config = dict(
    d_model=224,
    head_dim=32,
    rope_fraction=0.25,
    attn_scale=0.177,
    init_std_qkv=0.0451,
    init_std_o=0.0,
    beta1=0.95,
    final_lr_fraction=0.1,
    train_tokens=251600000,
    dataset='wikipedia_en',
)
MLP neurons of a small language model. Each row is named by its layer, matrix (gate and up: input weights; down: output weights) and neuron, and shows model dimensions 80-175. Each number is 128 + 32 x the weight over its row's rms, rounded and kept within 0 to 255. A neuron's up and down rows have the sign that makes its largest values positive.
After each neuron's rows, "fires on" lists the tokens most often at its 100 highest values on Wikipedia text that the model never trained on; "fires before" lists the tokens most often just after its 100 highest values on Wikipedia text that the model never trained on.

L5.gate477 [146 129 169 161 168 156 140 141 163 148 120 149 188 181 184 105 127  83 106 137 134 147 224 141 175 122 119 120 187 121 180 130 150 172 110 169 132 139 140 147 169 120 174  86 170 160 128 169 116 153 183 117 140 109 103 102 113  87 111 136 105 114 159 112  91 106 180 107 152 141  96 138 145 139 104  66 107 127 129 107 170  88  65 191  83  91 113 150 118 153 175 106 143 192 198 144]
L5.up477 [102 149 131 145 140 166 135 150 128 209 120  94 191 190 176 123 149  85 145 108 131 143 170 103 134 149 117 120 167 124  88 135 158 136 135 131 125 125 202 126 128 107 170 131 142 157  80 154 142 102 214 179 122 113  63  67 131 106  92  91 154 101 189 128  77 104 137 135 144 160 106  99 158 123  94  61  97  81 122 120 161 141  80 172  74  82  86 157  90 166 153 135 158 153 206 132]
L5.down477 [149 155 157 127 131 193 130 150 145 172 127 125 164 196 131 115 127  80  85 154 160 131 116 150 198 146 142 108 115 169 142 121  93 145 129 119 173 168 171 184 123 113 127 156 190 141 123 121  92 127 175 171  52 116  79 127  94 136  65 130 117 117 172 102  90  80 121 122 131 122 116 101 172  85  86 106 100 139  99 128 119 135 136 141 135  77 133 139 111 113 121 123 171 165 132  37]
fires on: " comp", "ef", " Comp"
fires before: "os", "et", "an", "il", "fe"

L6.gate104 [ 99 200 167 128 129 110 101 101 103 106 115  73 111 135 123  98  92 120 120  94 111  93 110 162 159 211 100 108 105 123 138 163 162  85  93 136 135 187 101 131  82 127 146 104 141 101 163 136 156  91 152 158 102 202 113 128 194 104 124 118 128 122 198 145 139 114 132 171 146  95  51 142  97 115 103  60 113 161 121 141 103 129 106 169 149  86  87 111 131 122 142 151 133  94  89 120]
L6.up104 [169 132 105 205 133 113 122 148 109 148 134  88 134 118 160 109  85 120 168 126 166 118 119 149  52 168  90 116  70 187  85 173 139 128 100  91 124 148 149 129 122 174  71  88  80 133 165 172 112  99 142 108 125 167 124 226 145 122 119 141 140 174 148 189 132  88 112  73 171  80 113  95  99 122 101 107  94 159 129 104 172  75 104  97 105 144 142 102 128 133 136 177 110  92 102 147]
L6.down104 [148  70  86 114 156 136 158 103 108  89 173 132 177 110 126 167 158 131  96 188 103 129 139 154 129 113 144 174  90  75 179 111  77 125 159 161 108 135  99 133 146 130 195  71 104 124 118 114 153 121 191 183  82 149 172 134 112 130 114 119 152 130 127 145 145 147 102 180  99 125 127 129 181 176 151 114 121  88 153 109  97 138 106 148 155 118 141 165 106 112 137 124 183 115 159 159]
fires on: "ar", "p", "d", "for", "as"
fires before: "ing", "on", "e", "ed", "ce", "le"

L3.gate355 [149  72 158 136 214 135 101 131  99 127  77 118 127 145  99 122 167 135 113 140 138  99 138 151  89 140 145 146 104 178 134 106 116 104 160 150  36 183 121 107  95 129 250 107 108  71 121 110 141  72 121 100 132  76 171 122 115  76  75 122 143 155  95 137 106 139 128 128 162 117 120 171 105  60 100 115 107 164 116 189 171 150 119 153 149 102 149 160  93 112 138 144 127 134 109 135]
L3.up355 [168 130 145  67 108 115 157 133  88 135 114  95  99 192 107 128  87 156 132  88 138  82  64 115 122 137 105 105  87 125 133 161 110 164 115 148 115 151 132 123 122 141 121 177  81 150 173 126  90 148 111 188 115 140 129 188 158 139 174 128 100 129 142 194 159 107  95  90 165  98  86 126 116 163 108 130 104 178 105 168 142  77  95 122 150 114  91  74  74 125 152 161 116 180 154 134]
L3.down355 [153 118 101  87 136 151 163 126 100  58 130 111  85 111 122 123  53  20 185 108 141 135 157 105  72 167 125 150 116 111 106 152 186 144 209 140 134 129 133 157  69 147 134 170  65  66 104 103 110 109 127 182 116 155 126 160 127 141 156  98 132 120 151  99 137 107 116 154 113 125 118 114 101 179 116 124 139 112  72 157 129  98 121 146 139 187 106  40 124 119 143 138  95 128 115 127]
fires on: "as", "d", "z", "t", "ct", "ut"
fires before: "ing", "ed", "il", "s", "ive", "e"

L5.gate280 [149 114  99 160 123 132 129 140 158 148  96 186 118 135 142  95  87 112 135  83 172 101 181 117  93 154 137  91 123  89 125 147 198 102  83 112 137 115 122 148 186 128 146 115 144  73  65 119 196 135 135 206 180 133 143 156 127 115 180 118 106 151  89 101 153 142 104 155 197  62 124 179 103 124 136 138 142 100 152 171  96 150 148 116  87  81 158 155 186 163 133 132 130 113 108 139]
L5.up280 [108 110 132 140 145 141 143  59 135 100 155 145 127 115 112 104 103 176 118 132 145 130 211 117 137 127 159 109 116 131 158 119 174 118 154 156 123 114  78  96 185  75 166 107 200 124 123 139 173 109 172 185 142 160 187  86 107 112 191 107 102 142  79 109 122 150 130 147 177  62 135 153 213 171 117 152 187  79 109 153  97 128 180 125 163  96 167 169 160 127  77 151 151 111  60 109]
L5.down280 [112 116 202  90 128 119 183  89 160 192  68 134 142 129 160 144 104 177  83  85 127 104 115 118  74 149  88 154 112 117  84 127 173 113 129 123 121  97 131 120  63  81  96 204 122 105 151 147 105 139 126 134  91 161 142 107 119 150 140 134 160 149  99  92 127 168  76 135 153 131 201 141 136 139 114 113  78  98  54 146  71 105 119 144 151 108 139 112 133  80 137 152 160 157 107   0]
fires on: "\n", "|"
fires before: "|", "S", " 19", " "

L5.gate402 [109 159  39  93 113 176 120 113 133 136 113 104 136 121 125  53  77 104 117 128 157 143 131 118 130 182 102 156 143  67 155  57 101 158  73 125 144  77 114  95 165  47 121 152 146 110 144  99 190 120 158 129 162 180 139  86 179 122 142 101 178 159 118 134 137 108 157  91  93  81 126  78 185  97 157 141 133 112 119 100  67 101 146  99 129 153 130 112 146 164 131 182 131 107 155 159]
L5.up402 [151 124  84  96 118 158 118 134 175 145 145 186 132 153  80 115  58 175 170 113 132 151 185 117 127 166 120 141  49 139 124 120 100 101 111 129 143 123 151 113 132 105 158 117 163 134 101  91 118 126 100 188 132 148 180  91  88  98 123 133 155 155 103  82 184 136 147 133 132 146  55  92 146 108 123 131 125  95  93 115 102 111 108 104 102 144 119 135 134 145 159 151 138 157 119 143]
L5.down402 [ 94 148 151 146  97 119 177 156 140 133 128 158 139 170 129 127  93 169 132 176  85 140 104  74  84 153 177 112 131 123 138 146 101 146 110  96 161  98  71 138 111 142 133 150 152 150  81 102  50 115 155 160  98 121  82 156  82 127 165  92 120 128  71 103 100 148 218 182 196 196 139 166 144 105 128 138 125  60 119 124 126 125 127 144 139  89 129 105 175 136 135 191 153 141  94  73]
fires on: "\n", "ing"
fires before: "\n", " ", " the"

L5.gate77 [122 136 135 147 139 125 125 120 197 113 153 209 139 137 121 120 207 112 178 200  93 173 161 171 103  47 150 128 184 182 115 134 128 108  45 188 107 116 122 123 118  83 120 131 149 149 142 132  70  85  86 104  76 138 115 192 186 133 137 126 134 108 114  99 128 166 133 109 112  99  91 158  38 152 121 146 130  91 148 121 110 103 162 128 137 121 157 118 106 146 138 133 104 147  91 131]
L5.up77 [162 116 164 107 147  97 147 150  97  99 147 141 131 121 126  88 118  86 115 115 143 186 149 157 116 115 140  70 143 154 117 129 122 152  80 160 136 116 129 153 144 114 173 128 168 127  86 102 158 114  85 123 154 146 109 114 210 118 117 108 126 155 136 121 152 109  88 118 137  93 178 154  42  86 139 136 135 147 112 136 172  60  76  75 144  78 144 165 118 106  99 117 100 155 128 120]
L5.down77 [ 98 107  89 122 100 185 103 149 178 134 105 150 132 143 118 135 151 189 122 139 136 140 115 133 145 131 116  96 178 115  90 103 153 102 142 126 106 107 133 176 115 116 125 126 128 113 159 113  72 113  51  89 145 153  72 194 181 110 129 124  98 138 153 101 184 153 139 128 115 158  86 173 108  99 120 132 157 184 100 151 134 128  64 146 134 104 125 148  96 170 115 129 118 108 144  38]
fires on: "\n"
fires before: "=", "-", "\n", "|", "S"

L7.gate292 [175 100 162 122 151 135 103 167 122 123 125 111 157 119 140 100 114  63 132  88  98 178 115 143  96 135 168 138 127 100 161 123 112 131 130  60 166 109 163 164  99 134 141 131 179 145 147 103 153 120 205 120 227 111 104 153 132  94 183 116 174 118 134  88 200 166 106 107 150 145 116 174 133  90 123 159 135 149 114 206 125  89 146 133 183 107  83 178 114 133 139 155 118 144  95 138]
L7.up292 [127 128 144 156 147 183 145 161  76 113 110 161 140 106 135 191 142 115 127 190  98 133 154 128 118 187 137 128 113 197 132 145  89 130 119 196 105 129 126 110  96 169 140 114 127 112 154 112  94 111 107 160 129  89 105 118 139 103 107 174 138 135 130  94 183 150 143 117 123 125 131 174 133 144  93 139 111 137 171 116  46 126 145 165 129 127 109 149  64  91  81 119 157 142 165 152]
L7.down292 [ 79 114 111  22 156 155  81 121 141  92  92 173 137  99 109 154 175 131  92 145  88 160 128 174 131  91  84 124 140 128 107 167 107 123 167 155  72 113  99 177  76 119 128 141  88 151  82 119  87 105  99 145 193  98 143 110 164 210 107 123 162 149 143 131 128 168  97  77 174 141 139 126  53 159 107  65 115 165 195 167  81 124 134 151 143 118 114 140 131 111 124 164 187 107 139 145]
fires on: "'"
fires before: "s", "}"

L8.gate474 [135 188 132 158 116 169  78 127 172 146  66 100 138 138  93 166 104 155 110 111 162 189 156  99  79 131 109 131 127  80 149 142 141 117 128 147  99 115 105 163 149 127 131 115 131  96 145 118 144 120 155 145 134  97 147 178 116 133  87 170 143  91 122  88 136 109  84  89  92  87 134 159 152 157 120  67  77 123 122 189  94  75 111  99 141 149 163 101 165 169 133 220 117 131  35 128]
L8.up474 [147 114 123 112 154 115 157 129 157  99  96 232 103 118 144 124 116 114 137 114 113 112 130 107  80 167 172 135 245 124 144 165 131  96 119  63 146 156  96 113 122 124 124 121 114  55 149 124 179 127  98 125 175 169 137 134 172 149 194  85 121 111 113 132 165 150 134  97 166 123 116 134 169 135 144 125 135 113 129  81  95 128 100  77 119 153 130 108 170 106 130 120 165 142 105 107]
L8.down474 [116 121 145 124 107 180 185 172 110 121 166 153 147 118  65 123 151 128 167 115 136 166  59 190  92 119  79 140 162 165  91  64 123 165 126 165 167  87 129 147  98 152 212  73 180 123 178 165  95 130 171 135 170  85 106 103 132 108 129 107 163 108 143 116 121 128 104 122 127 169 149 208  97  53 118  57 162 151 127 133 101 122 109 157 162 101 138 114 107 137 185 137 134 119 198 117]
fires on: "'"
fires before: "s"

L5.gate404 [112 117  70  76 189 115 144 133 192 145 192 109 143 167 166 145 128 125 119 130 132 155 134 124 160 158  79 113 106  94 112 127 113 135 145  76 139 126 129 116 136 130 174 131 131  88  63 183 199 112 197 180 148 160 184 114  81 171 136 137 102  92 150 129  98 128 197 198 126 131  72 126 160 177 153 151 112 145 121 132 161 130  98  85 162  92 129 142  76 107  54 118 117 135 122 131]
L5.up404 [138 160 128  62 164  73 164 111 144 174 138 140 194 159 129 103 130 152 160 125 115 141 124 130 100 156 150  81 141 163 106 158 165  85 103  72 126 141  99 138  78 145 135 142 111 126 163 156 166 125 158 164 131 101 189 148 142 183 128 149 137 104 164 107 115 134 120 109 101 111  81 117 180 184 205 144  83 149 147  87 158  82 109 138 132 138 136 131 131 127 186 158 151 154 132  93]
L5.down404 [132 140 136 147 110 124 137 110 120 134 163  62 129 137 124  91 100 158 163 128  75 128 166 150  94 144 118 106 104  98 118 141 172 135  52  93  83 113 159 133  97 127 124 138 113 133 164 106  97  56  74 141 125  97 136 163  83 117  98 162 127 113  92 154 144 134 169 158 132 121 105  77 122 137 191  91 112 141 161 167 129 120  70 129 153 103 173 118  94 122 118 133 127 178 109  73]
fires on: "\n", "low", "ish", "m", "f"
fires before: "\n", "ing", "-", "end"

L8.gate525 [109 148 144 132 150 124 165 128 172 120 136 178 200 186  87 126  79 123 200 108 137 188 166 169 152 138  89  46  74  88 143 141 117 174  64 101  87 142 131 112 150  90 105  93 166 151 108 165 175  77 114 151  90 145 130 101 126 166 101 138 189 121 136  98 182 123 159 215 150 114 110 117 144 107 184 129  90 135 153 133 111 107  83 180 129 139 115 129 183 175  91 172 131 117 125 106]
L8.up525 [125 139 202 123 130 128 145 150 130  95 156 171 108 175 163 110 149 175  80 114 116 141 171 170 143 114 102  81 100  82 158 109  88  91  82 133 136 121 139 155 153 137 160 119 131  73 127  78 166 122 102 113 112 124  95 106  99 122 138 130 136 104 118  96 141  78 173 192 156 119 114 140  92 152 163 155 136 168  83 133  93 107 134 117  63  93 150 139 104 119 119 124 113 119 111 117]
L8.down525 [ 92 117 139 162 155 121 128 136 181 213 108 155 112 148 155  42 103 164 126 115 120 163 179  96  92 117 112  85  84  95 115 132 116 122 101 123 133 134 101 131 153  96 122  99 127 122 107 120 195  96  96 123  90 120  79  90 122 131 148 130 133 105 127 130 160  47 170 188 142 127 113 145 122 135 178 167 117  82  96 133 120 122 114 164  81 127 127 160 133 144  98 162 117 133 133  67]
fires on: "\n", " ", "|"
fires before: "\n", "-", " "

L8.gate457 [103 118 145  82 148 114 121 106  66 105  54 170 128 118 170 170 108 139 101 145 102 171 114 130 126 125 139 106  79 147 125 133 159 124 108 179  94 142 140  86 177 117 129 100 110 144 108 142 143  47 154 134 226 164  88  98 125 132 130 132 114 151 157 106 113 122 158 118 167 103  96 145 143 147 128 151 144 106 118  87  79 104  82 153 173 139  99  61 145 177 125  83  78 121 131 140]
L8.up457 [108 124 119 103 121 113 124 106 179  65  93 177 116 139 147 128 178  90 160  96 121  94 131 159 118 154 173 105 136 171 144 124  70  68 135 100 126 160 165 143 117 104 125 117 131 101 101 113 124 116  90  81  60 130  87 116 165 124 135 113 100 119 136  79 164 177 155 108 142 148 179 122 153  94  88 157 177 118 112 149 105 183 111 146 130 106 188 109 153 170 133 125 125  81 174 136]
L8.down457 [147 137 117  88 140 104  84 161 124 108 121 153 143 124 105  97 151 106 174 184  97  97  98 122 143  49  54 122 108 120 108 100 153 172 158 148  49 169 110 171 178 128 211 128 151  92 133 155  95 116 147 113 166 161 124  72 121  84 144 173 141 104 129 127 145 160  87 184 131 151 100 167 147 142 136  90 131 119 156 134 147 104 113 184 136  92 158 131 125 140 101 139 146 154  71 159]
fires on: " |"
fires before: " |", "\n", " —", " ", " 0"

L6.gate432 [172 167 154  91 122  86 114 117 114  62  71 199 195 114 106 135 192  84 116 171 115  63 100 172 107  73 132 118 154 161 133 101 186 138  62 117  80 116 122 104 136 121 104 112 149  94 136 112  63 113 111 111 131 144 107 167 131 131 156  74 110 113  59  80 180 198 181 151  95 142 134 162  85 102 121 119  70 135 129 176 132 118 163 134 144 127 176 123 105 123 138 157 121 148 105 142]
L6.up432 [121 118  87 107 123 170  92  84 115  96 156 138 155 127 101  85 129 170  85 128 128 169 150 139 138 115  86  91 146 153 127 151 123 183 127 146 140 100  99 159 163  45 132 142 100 124  86  76 133 189 141 112 153 120 168  88 130 145 100 214 147 123 110 116 160 144 147 117 110  77  89 180 108 119 138 166 161  99 107 112 216 168 150 181 168  72 170 121 135 121 142 116 111 138 114 107]
L6.down432 [127 142 106 122 145 152 102 174 181 147 119 109 153  85 121 112 129 207 135 165 154 113 124 175 105  64  78 139 179 140 120 130 154 123 161 116 111 146  73 167 188 149 141 145 136 115 180 125  70 149 144 139 145  68  82 190 106 149 105  99 114 115 216 132 152 133 151 131 128 190 106 177 176  95  97 129 131 118 129 157 156 167 128 174 135 143 117 114 117 204 140  97 142 126 119  96]
fires on: "\n"
fires before: "-", "\n", "="

L5.gate545 [117  70 175 143 125  60 169 100 204 116 161 209 130 103 123 122 113 143 153  85 100 144 114 134 100 120 116  95  59 120 142 141 149 121 128 129 106 149 171 119 183 106 131 104 125  96  97  88 182  96 147 127 123 191 167 108 108 134 136 128 132 126 184 154 146 119 156 140  94 101  90  63 156  55 119 130  74 166  85 109 128  88 113 102  85 149  68  68 186 152 155 169 142 140 125 121]
L5.up545 [142  91 119 192 175  76 130 109 161 104 165 176 116 115 100 108 142 150 107  97 127 155 158 142 101 149 110  81  94 125 140 134 153  94 138  60 130 143 146 124 152 104  94 117 117 118 125  94 177  90  97 126 122 181 130  85 157 136 148 140 183 119 113 116 169 120 164 162 131 155  75  67 118  76 134 158 145 176  75 133 174 117 146  91 117 123  96  69 136 136 160 206 114  98  94 143]
L5.down545 [160 150 137 130 148  82 145 115 147 209  76 152 195 158 164  79 170 114 121  91 126 175 147 136 121 157 126  94 150  90 131 147 145 137 108 130 158 110 176 136 121 125 123  96 125 146 152 127 182 103 130 102  84 123 185 126 130 132 124 131 145 109 149 106 124  92 148 203 113 127 104 107 121 147 109 146 103 138  94 115 112  96 124 167  58 135 134 102 186 143  97 185 151 118 134 100]
fires on: " |", " "
fires before: " |", " –"

L3.gate26 [142 186 134  78 100 113 101 103 115 125 140 121  64 124 163 140 103 157 144  81  95 170 117 118 120 195 114 139 101 106 149 175  92  83 134 115  70 142  92  79 151  99 147 219 210 100 105  99 149 164 113 148 170 135 156  75 125 115 234 150 156 128 108 135 137 137  84 149 119 112 149  97 137 170 151  77  75  93 146  93 149 108  90 134  95 111 144 134 236 152  95 159 117 114 101 146]
L3.up26 [160 148 132 109 109 107  51 108 133 134 159  52 188 123 144 134 122 150 134 155 136 101 125 111 120 100 116 145 107 154 139  99 115 126  80 142 157 107 104 142 105  84  89 172 123 166 142 135  78 204 194 165 148 120 107 156 150 116 107 109  76 103  60  91 115 134 117 176 165 136 146 108 158 169 101  76 108 130 105 114 152 136 124 124 167 185 101 127 118 104 169 169 152 122 101  82]
L3.down26 [147  88 105 135  98 168 165 156 115  88 162  98 122 175 157 155 138 109 158 152 120 180  84 156 116 130  41 122 130 116 100 123 119  77 122 152 151 119  77 156 115  84 136  95  51  79 170 193 115 141 177 115 126 103 126 143  60 111 106 132  86 177 117 167 161 149  77 141 150 129 125  98 143 101 110  87 112 152 124 158 122 129 141 140 158 103 132 189 128 146 168 163 164 128 170 196]
fires on: "mi", "cu", "ten", "hi", "ce", "pi"
fires before: "s", "b", "pt", "red", "er", "d"

L5.gate332 [170 108 160 137 138 126 144 129 135 123 152  76 151 100 117  48 142 147 108 126 123 128 128  68  92 140 163 139 173 160 147 126 172 162 187 154  79 113 152 129  93  78 136 143 171  93 104 132 149 138 115 194 115 124 144  94 151 110  81  94 146 144  85 117 127 130 121 193 100 106  72 116 117  87 123 147 113  78  86 122 172 124 113 119 118 117 120  85 128 179 108  69 113 151 106 157]
L5.up332 [136 156 151 137 111  78  97 147 112 163 156 167  99 113 215 123  88 114  80  90 150 107 186 103  92 140  57 150 186 115 144 154 105 111  86 119 101  74 129 114 111  64 140 109  94 116 112 166 144 127 138  88 102 147 134 120 115 104  96 130 136 118 167 110 151 117  88  81  97 151 176  52 119  55 142 149 122 118  84 131 116 108 102 136  87  65 116 125 183 150 112 131 138 147 115 101]
L5.down332 [153  67 107 126 128  84 123 132 135 141 102 118 166 144 156 146 107 163 100  95 123 116 163 122 121 146 179 153 117 158 173 196 153  85 157  90 137 126 135 160 149 131  77 121 136 155  90 197 155 161 120 137 129 153 136 104 108  93  61 145  67 108 106 133 115 143 187 161 145 102 104 150 140  78 104 196 145 104  90  47 197 102  54 107  95  51 119 110 131 128 124 110 123  69 131 118]
fires on: " di", " Di", " Mont", "ne"
fires before: "re", "ed", "ff", "rect", "vision", "s"

L3.gate481 [ 66 161 160 100 134 161 140 204 123 110 154 103 144  99  90  87  90 135  88 144  99 146  96 126 170 216 155 139 130  91 207 157 117 156 161  88 135 167 149 119 187 148 108 157 138 110  94  94 151 142 126 163 120 141 142 134 159 110 109 144 135 124 177 127 109 106 154 151  97  93 165  70 116 152  96 143 111 100 130 134 128 162  77 120 128  62 151  80 100 120 101 134 172 173 113 129]
L3.up481 [119 132 161  94 166 140 137 172 159  81 165  97 163  84 158  89 141 161 122 154 150 127 193 122 149 140 200 154 129 120 155 110  85 113 127  99 137 156 134 143 150 169 114 126 183 109  95 113 118 179 111 149  88 195 134 148 138 115  94 145 105 129 185 147 120 169 173 154 120  98 100 128 155 140 155 155 131 130 131 139  73 136 172 171 109  87  97 127 100 117 127 192 131 158 162 134]
L3.down481 [141 163 176  90  99 129  65 160 130 152 131  92 140 122 143  68 140 104 101 112 106 128 123 134 182 105 204 114 141 108 149  96 126 167  63 110  93 160 158 135 131 169 139 148 142  58 111 143  96 132 124 115 102 125 127 147 147 163  68 117 150 148 135 136  82  88 124 146 117  50 145  91 143 161 182 157 105 153 103  97 120 184 110  88  64 158 114 166 102  85 154 146 206 184  94  20]
fires on: " comp", "pp", " imp"
fires before: "os", "et", "ed", "il", "le", "ri"

L5.gate432 [151 158 139 150 110 103 130 155 161 114 132 130  94  82 176 142 145  42 149  89 165 157 166 163 128  84 138  84 133  70 168 107 128 168 129 167 114 110 147 156 156 131 133 122 164 140 140  88 153 151 119 175 126 165 179 192 132 144 172 148  80 142 127  54 139 144 135 149 131 102 152 139  72 119  91 113 166 181 135 125 105 121 130 140 137  46 146  94 103 191 127 142  90 154  86 151]
L5.up432 [161 104 145  75 113 141 106 130 104 166 119  83  91  91 132 153 137 125 160 102 168 112 128 177  90 110 171 124 132 119  96 149 135 140 143 157 142  61 142 165 114 152 152 120 147 140 144  89  76 178 137 155  95  83 146  93 141 151 152  51 114 133 118 103 163  98  88 118 125 117 137 120  89 142 160 156 140 140 181 147 124 166 157 124 165 145 156 139  98 129 106 198 151 129 133 118]
L5.down432 [105 135 110 141 108 147 168 109 128  52  70  89 103 130 109 169 114 117 129 153 133 160  59 112 108 110 166 169 140 176  75 112 181 157 217  92 121 192 146 120 101 125 109 115 115 138 120 151 100  71 132 120  87 156 103  43 134 148 192 133 132 178 142 151 162  96 126 150 141 108 127 107 142  91 170 209 164 136 106 181 133 155 113 146 150 124  83 110  79  80 158 144 166 123 164 106]
fires on: "\n", "est", "b"
fires before: "=", "===", "==", "iv", "M", "-"

L3.gate299 [111 137 171 165 200 201 157 168 109  88 152 155 110 153 151  97 177 160 121  90 104  78  91 157 173 152 161 111 174  91 158 131 139 148 157 138  94 137 144 129 124 138 147 173  98 127  60 101 159 138 192 154 106 140 146 150 187  89 121 116 157 126  91  88 103 156 158 168 146  87 133 162 103  96 114  62 172 163 169 140  88 137  74 109 149 151 120 123 130 156 118 155 162  99 167 131]
L3.up299 [ 70 177 164 151 123 178 138 131 132 156  91 124  88 174 152 141 119 111 132 119 123 127 116  98 168 163 171 122 169  76 163 154 121 152 173 132 156 152 178 159 117  94 141 115 122 127  86 157 101 195 164 139 122 152 160 180  69 100  97 191 145 151 162 111 107 109 165 112  97 147 128 158 119 135 121  97  85 163 126  76 129 132  72 120 119 118 148 162 109 141 153 110 151 151  85 149]
L3.down299 [130 180 151 121 136 197 105 180 104 174 147 154 114 170 107 161 121 147 148  96 155 113 118 118 195 163 119 122 125 122 149 167 106 169 137 122 135 162 137 135 140 164 133 109  83  63 118 129  48 146 115 147 123 127 112 164  99 144 119 101 132 122 174 167  25 126 174 156  98 114 115  98 123 101 133 141 102 174 130 144 162 135 100 200  91 118 122 145 136  49 178 142 174 150 138 118]
fires on: " comp", " imp", "ub", " Comp"
fires before: "os", "et", "le", "il", "ri", "an"

L5.gate160 [ 95 155 119 148 161 133 153 158 140 115 195 137  94 124 104 139 123  87 137 104 121 174 127 131 133 132 149  87 145  76 133 100 137 115 109  68  93  98 145  95  67 113 168 174 187 136  89 133 155 112 147 171 157 139 122  84 152  95 168  80 150 137  81  49 125 108 148 117 116  72  47  96 131 200 174  78  81 111 171 153 149 137 140  83 119 175 123 156 115 183 165 116 112 162 117 116]
L5.up160 [146 108  93 117 150 125 176 165 128 165 181 145 105 107  85 126 115 158 165  79 126 176 139 140 111 140 112  94 139 155 135  54 132 147 146 116  98  61  78 172 127 122 115  82 115  99 188 157 163 173 123 180 133 155 123  79 101  97 144 106 141  96 142 170 139  90 170 123 163 106 135  10 114 133 205  82 155  82 166 114 141 130 105 151 170 153 109 107 141 159 137 170 176 114  91 119]
L5.down160 [133 168 124 165 169 135 155 201 110 171  91 140 109  93 138 116 135 118 138 121  91 118 111 146  95 127 151 155 141 120 131 163 130 154 108 128 137 115 139 138 192 137 145 153 101 167 171 137 127 102 155 138  71 125 156  86  85 121 154  97 129 139 148 209  99 142 183  75 178 208 141 136 135 185 169 151 161 159 109 195 177 122  68 165 145 175 149 169 162 125 142 152  98  91 122 129]
fires on: "'", "her", "’", "w", "==="
fires before: "s", "it", "}", "al"

L3.gate346 [208 131  94  76 158 123 108 123 128  79 147 124 143  96 116 104 132 118 139 130 109 156 183 109 122 129  83 106 137 127 134 121 120 157 132 170 104 116 120 137 180 103 144 105  98 116 127 162 140 119 115 189 200 193 135 112 147 143 143 170 157 167 140 140 137 201 137  72 149 115 102 118  93 119 152 169 141 153  92 157 122  96  90  95 145  85 152 155 182 152 137 153  64 125  85 115]
L3.up346 [115 201  94 110 151 112 143 124 130 122 180  63 101 108  59 146  90 150 151 160 100 122 120  73 109 103 125 139  89  55 132 116 140 137 117 112 142 117  86 114 147 149 126  72  72  42 128 116  76 131 123 161  94 143  86  73 174 139 153 166 142 125 146 122 121 133 147  36 129 113 147 169  75 129 126 180 162 127 122  93 121 127  87 103 189 119 109 124 124 174  99 185  79  99 144 115]
L3.down346 [139 131 128 131 131  89 102 137 115  95 205  82 110 140 102 147 178 106 144 177  95 103 149 124 187 120 179 137  97  69 126 108 155 172 119 122 158 135 120  58  99 189 161  77 120 107  96 147 129  96 111 115 106  90 126 107 123  87 124 161 124 113 154 126 134 113 128  97  65 108 131 155  92 173 108 155 147  99 149  86 153  91 136  91 159  49  92 121 100 154 101 213 141  88 198  95]
fires on: "\n"
fires before: "==", "===", "In"

L3.gate363 [156  59 171 159 177 101 151 127  92 108 140 146 161 152  96 105 179 130 203 142 129 179 158 194 117  99 114 134 146 136 141 157 128 108 106 129 146 144 109 137 161 106 110  97  47 171 126  89 173 144 146 142 134 142 127  70 175 135 156 150 127  88 123 119 117 102 199 179 134 114  96 136  69 141 136 131  82 141 140 133 133 120 143  99 123  94 134 149 147 146  61 168 103 146  96 130]
L3.up363 [138  87 138 154 183  90 155 110 101 133 130 118 173 154  95  81 158 150 202 147 113 181 158 194 125 100 111 149 178 134 142 157 156 114  70 113 166 136  95 137 148  85 125  92  40 179 158  89 168 130 135 146 107 113 113  69 185 146 151 148 142  76 123 108 130 133 186 179 129 134 106 147  73 172 139 126  82 139 146 122 124 136 159  94 137  99 120 180 169 139  62 170 124 133 127 125]
L3.down363 [130 117 140 136 168 135 146  83 152 218 177 135 138 119 138 105 148 172 150 170 102 182 154 151 112 107  99 123 116 121 110 140 142 115  90 106 132 108 114 142 161 119 122  90  86 106 147  77 159 103 148 136 139 139 106  93 149 148 120 105 148 119 144 119 160  93 128 155 123 129 104 139  85 148 193 146 140 149 146 134 167  94 123  91 113  65 147 147 138 114 102 161 142 120 135   0]
fires on: "\n", "iv"
fires before: "-", "\n", "In", "The"